From a checkpoint of a small transformer trained on Wikipedia: a variant of Adam for these matrices.
MLP neurons of a small language model. Each row is named by its layer, matrix (down: output weights) and neuron, and shows model dimensions 0-63. Each number is 50 + 12 x the weight over its row's rms, rounded and kept within 0 to 99. A neuron's up and down rows have the sign that makes its largest values positive.
After each neuron's rows, "fires before" lists the tokens most often just after its 100 highest values on Wikipedia text that the model never trained on.

L5.down149:57 32 65 41 47 33 44 70 48 55 54 47 42 51 44 34 49 44 71 53 54 45 43 37 38 49 62 60 41 37 47 51 37 51 52 83 56 34 40 59 45 63 30 44 63 73 61 56 60 73 45 53 24 64 47 56 65 39 28 43 52 41 34 45
fires before: " |", ".", ","

L5.down693:33 50 40 43 47 51 48 49 56 48 61 57 41 50 66 53 57 56 72 54 43 68 52 50 63 59 58 44 40 42 58 46 57 42 55 49 57 43 33 65 30 37 66 61 34 68 69 50 63 41 53 45 35 59 49 47 34 69 58 52 35 43 56 35
fires before: ".", " (", " −", ")", "%"

L12.down103:51 52 53 33 63 63 18 56 37 38 56 63 68 53 58 52 77 68 42 55 40 46 54 48 53 46 65 44 40 35 42 45 81 46 36 47 60 52 52 59 58 64 33 40 56 49 37 56 58 74 41 46 63 44 63 43 60 46 51 36 25 52 51 33
fires before: " of", ".", ",", " are"

L10.down622:67 49 31 50 61 76 51 59 66 71 54 40 43 51 52 33 44 39 54 30 41 49 42 12 54 62 43 33 56 52 36 55 37 79 51 57 63 50 45 30 50 52 48 49 46 42 52 53 55 29 42 57 64 59 44 69 47 57 57 36 44 39 34 34
fires before: " |", ",", ":", ".", ")", "–"

L5.down862:62 48 59 62 57 41 50 35 32 64 63 49 53 57 48 64 36 30 49 55 56 48 39 52 54 45 31 58 56 41 38 42 29 60 51 35 64 48 66 62 53 55 56 21 53 32 45 41 55 39 35 67 52 53 52 57 56 58 71 56 32 33 38 61
fires before: "\n"

L5.down815:51 30 46 46 51 57 44 54 36 36 60 54 42 55 52 56 54 65 57 52 25 50 49 41 56 65 59 43 60 52 47 53 46 64 51 91 51 39 60 61 37 49 55 59 65 62 50 70 50 51 67 44 52 58 40 50 45 39 47 27 56 57 35 29
fires before: ",", ".", " in", " and", " ("

L12.down1184:51 38 69 57 46 41 54 61 43 52 57 66 53 59 30 50 51 51 54 49 37 49 57 66 70 52 55 53 39 37 45 48 47 28 73 80 47 43 38 57 56 69 50 56 46 36 57 50 66 60 61 26 62 58 43 44 45 36 30 49 67 68 49 44
fires before: "a", ".", " |", "A", ","

L3.down861:43 53 53 30 34 48 49 66 48 57 46 47 42 65 50 42 59 49 51 57 55 48 59 46 68 56 60 58 27 64 41 53 62 61 61 51 44 53 51 38 25 68 26 46 69 41 61 54 39 57 58 51 33 43 42 34 56 61 62 63 41 56 61 27
fires before: " |", " /", "'", "–", "',"

L12.down126:41 54 83 55 37 41 40 68 73 52 37 58 67 52 36 49 33 44 45 58 56 58 36 24 53 32 55 71 60 62 42 61 54 55 57 61 44 33 50 66 63 49 43 38 53 35 49 42 44 61 53 46 34 44 25 37 49 57 55 37 71 54 61 13
fires before: "–", " |", ":", "-"

L5.down398:48 40 32 40 54 37 52 48 78 62 52 60 50 55 36 41 38 40 35 61 46 56 49 59 52 40 31 61 42 37 41 50 50 42 39 60 56 43 40 51 58 44 50 23 46 43 46 43 45 42 22 68 62 55 73 61 39 53 54 54 40 48 50 71
fires before: "\n", " The", " -", " He"

L12.down1050:46 48 57 61 63 45 44 64 63 57 65 44 58 50 64 32 45 63 41 60 55 56 41 51 39 52 54 45 45 61 49 42 35 34 36 49 65 35 50 55 64 40 54 50 57 32 49 50 65 19 29 73 50 55 43 44 37 55 42 45 35 27 43 71
fires before: "\n", " York"

L9.down76:56 78 38 64 38 38 55 47 46 45 58 37 54 47 65 26 67 59 52 63 58 42 49 43 62 43 64 45 48 25 58 37 59 56 53 44 53 54 62 73 64 66 47 63 44 42 62 36 32 45 35 62 51 58 48 62 62 30 57 68 59 34 68 52
fires before: " |", "–", ":", ".", " and", ","

L12.down357:62 35 38 59 54 46 17 38 66 47 60 42 37 51 49 55 64 29 67 53 62 49 58 57 39 61 60 54 54 57 40 37 70 53 27 30 52 45 45 33 51 46 49 47 34 58 21 31 65 74 66 43 55 32 62 52 57 58 51 51 52 27 65 26
fires before: " |", " (", ",", ".", ")"

L9.down771:43 43 48 43 59 68 55 46 58 37 53 46 37 41 46 59 51 59 44 63 48 46 44 45 51 71 14 42 53 52 50 47 44 49 61 31 43 50 55 54 35 52 61 68 52 45 41 48 62 32 39 51 66 60 42 48 33 48 29 51 42 57 31 44
fires before: " |", ".", ","

L12.down264:48 32 46 45 48 49 58 65 53 46 52 62 43 55 49 49 32 55 49 61 61 64 44 41 57 39 56 47 46 59 44 49 68 47 44 81 70 47 41 49 36 26 39 58 49 65 51 45 52 37 56 28 35 49 50 23 38 63 34 48 60 71 46 00
fires before: "–", ":", "th"

L12.down608:40 45 49 33 47 57 46 36 58 32 70 71 33 48 47 62 48 54 49 77 46 52 33 40 60 51 55 60 46 44 55 41 43 45 49 36 36 34 57 58 59 46 41 33 54 37 44 69 63 47 57 44 44 34 35 54 45 52 57 43 59 45 37 18
fires before: " |", "\n", ",", " and", " ("

L3.down947:58 38 65 43 43 37 49 64 50 58 51 56 56 46 44 74 55 52 40 25 46 40 61 44 43 54 46 71 39 49 40 35 37 65 77 65 51 53 42 46 37 50 18 53 57 25 51 47 45 56 52 45 33 67 55 52 49 41 46 35 35 57 62 30
fires before: ".", " |", " /", "–"

L10.down772:54 41 57 53 48 60 73 59 53 38 54 68 62 52 43 69 77 52 59 52 55 49 68 37 63 40 45 23 66 58 43 38 66 60 43 69 47 45 25 65 46 49 40 44 35 31 39 52 49 47 57 21 67 45 52 60 58 25 52 46 47 46 50 44
fires before: ",", ".", " in", "'s", " was", " is"

L5.down395:51 34 61 43 55 48 32 67 34 69 51 58 61 50 38 44 67 62 32 32 36 48 64 55 39 57 38 55 43 70 34 49 45 55 65 20 37 62 55 59 41 51 50 55 52 54 59 45 50 65 49 50 43 55 27 37 38 56 28 60 54 59 36 36
fires before: " |", "–", ";", ".", "'"

L5.down522:48 56 46 53 39 46 33 60 45 69 52 50 34 69 32 47 46 52 51 40 30 39 53 51 49 61 40 49 63 38 69 31 61 23 51 49 44 35 66 48 46 35 35 48 62 63 58 45 37 60 44 56 49 61 36 56 51 43 33 54 52 46 51 38
fires before: " that", " the", " by", " to", " for", " in"

L5.down391:60 27 75 53 69 61 58 59 42 67 48 56 35 54 60 44 56 55 51 48 41 42 39 38 44 52 58 44 50 51 43 49 33 51 50 59 60 39 16 64 47 52 37 51 66 59 57 49 56 58 51 45 23 63 46 49 50 45 36 37 49 47 42 43
fires before: " |", ",", ".", " in", "\n"

L5.down820:24 46 33 73 71 55 39 47 39 47 88 55 54 54 67 54 56 62 36 60 40 42 43 41 37 51 48 38 40 55 51 55 35 42 52 48 43 43 58 58 57 53 44 60 39 44 68 52 51 57 38 58 52 43 21 51 40 53 30 54 51 45 60 48
fires before: "\n"

L12.down272:53 63 38 60 66 63 67 67 32 36 47 53 45 49 48 61 30 49 45 34 58 53 64 41 39 49 42 64 73 34 73 59 43 32 45 55 46 54 47 77 43 56 48 44 63 43 45 50 61 54 55 30 57 47 19 35 87 51 37 46 61 57 41 02
fires before: "–", ":", "L"

L5.down813:49 61 47 40 49 47 36 60 59 56 47 51 48 68 66 63 33 56 48 46 61 45 42 45 45 54 69 38 60 49 64 59 31 48 50 55 38 39 55 76 40 63 36 25 42 56 65 42 57 63 51 31 56 36 41 45 39 52 60 46 49 59 44 33
fires before: " |", ".", " (", "%", ")"

L12.down1312:64 48 84 16 38 56 54 62 58 54 55 74 48 56 43 46 57 60 44 51 61 33 54 60 52 55 47 33 53 52 46 38 64 35 52 69 64 43 25 66 45 42 74 61 60 47 63 65 35 14 68 26 37 48 56 34 50 64 50 26 53 45 46 36
fires before: ",", ".", "),", "\n", ")", " and"

L5.down71:62 54 42 60 52 51 61 63 64 33 55 63 54 73 51 23 51 46 59 49 46 47 59 45 52 58 58 37 40 40 73 48 43 57 53 45 71 37 67 66 38 57 55 50 55 55 49 57 65 52 29 64 64 76 56 62 50 27 40 38 17 39 43 60
fires before: "\n", "=="

L12.down815:49 55 61 71 56 47 44 49 51 33 53 35 55 49 40 40 61 69 55 50 49 25 51 44 66 50 38 47 56 46 47 41 54 62 53 53 47 52 38 61 43 36 60 45 45 62 48 67 52 46 70 39 61 62 50 55 79 36 54 72 58 48 57 25
fires before: ",", "s", "–", "-"

L12.down532:37 47 67 68 43 51 51 66 49 48 82 58 48 36 71 58 59 57 40 44 37 59 47 65 50 45 48 35 44 40 51 49 57 63 53 60 61 38 43 46 38 65 47 55 75 45 50 46 44 72 50 56 59 52 50 40 52 48 51 64 55 43 43 36
fires before: ",", "."

L12.down1272:60 44 66 46 60 68 42 48 47 50 72 30 42 53 44 59 52 69 68 52 44 48 60 50 57 53 60 49 42 53 25 56 56 44 60 61 39 36 58 33 60 68 53 46 45 50 57 59 51 49 48 32 39 44 33 53 47 35 30 41 27 45 50 37
fires before: ".", ",", " and", "\n", "–"

L3.down724:61 56 31 51 57 52 66 60 49 70 46 60 40 56 33 54 40 58 51 34 56 57 53 45 65 47 49 48 38 55 50 74 61 48 30 36 47 33 54 47 57 67 53 31 58 46 42 66 54 45 30 60 58 65 59 34 52 49 50 43 29 30 40 46
fires before: " |", ";", "-", "–", " ("

L5.down1303:35 50 35 39 51 52 40 60 62 61 57 33 33 53 69 44 37 40 57 53 70 58 49 55 69 46 32 30 50 47 59 47 55 38 38 41 43 62 51 52 52 74 57 58 47 47 41 43 58 43 37 48 34 66 61 49 40 58 43 61 31 69 46 31
fires before: " \"", ".", " |"

L9.down66:52 49 50 50 51 41 34 59 48 40 48 54 51 59 51 75 35 57 79 37 60 62 66 59 58 80 45 35 61 44 54 26 54 66 53 36 49 32 57 47 60 37 46 25 74 42 68 39 50 54 62 50 62 39 56 65 33 61 86 43 48 64 40 33
fires before: " (", "%", " |", ")"

L5.down21:43 42 49 53 66 42 68 46 67 45 57 62 28 52 51 51 58 32 47 56 55 47 23 59 58 54 44 48 50 34 50 38 26 57 68 50 45 32 83 65 37 53 82 43 51 46 41 35 51 54 60 57 73 63 54 42 30 39 50 68 30 52 62 52
fires before: "\n", " |", " of"

L10.down596:33 58 43 37 37 20 41 57 54 56 42 40 59 68 42 39 47 67 75 55 42 52 57 45 53 45 47 61 63 43 44 67 30 40 37 58 43 60 48 55 58 68 39 43 54 39 47 27 34 78 57 59 52 36 41 29 54 46 58 23 46 54 40 67
fires before: "–", ".", "th", " |", ":"

L9.down201:62 54 48 52 49 51 56 51 53 64 57 48 28 34 38 49 57 43 59 47 34 66 45 56 29 36 37 46 62 46 62 69 45 34 46 58 47 58 63 53 57 40 51 49 49 61 53 11 64 26 45 56 69 69 40 52 40 64 37 57 73 41 33 42
fires before: " that", " the", " \"", " it"

L10.down93:36 53 45 44 51 62 35 25 64 60 48 61 46 56 37 55 49 51 38 52 51 49 50 42 46 54 63 44 49 70 40 35 51 61 37 47 52 55 37 42 47 40 63 54 37 30 59 65 43 55 43 58 69 40 48 67 43 40 32 42 47 42 39 51
fires before: ",", "."

L10.down225:33 46 49 64 47 35 51 39 54 40 68 45 74 57 43 29 75 40 53 41 48 51 42 58 64 48 57 55 43 41 68 54 39 45 60 46 55 47 33 51 55 49 43 51 48 56 48 60 34 65 59 67 37 43 52 55 59 33 38 58 71 46 27 58
fires before: ":", ",", " to", ".", "–", " |"

L5.down846:44 31 61 43 51 50 39 54 33 43 68 50 25 52 45 60 53 59 71 56 60 54 49 39 58 48 56 56 56 29 20 49 57 53 53 57 45 16 51 37 68 52 52 37 58 53 72 70 50 46 54 41 28 56 50 57 52 43 48 30 52 40 34 39
fires before: ",", ".", " and"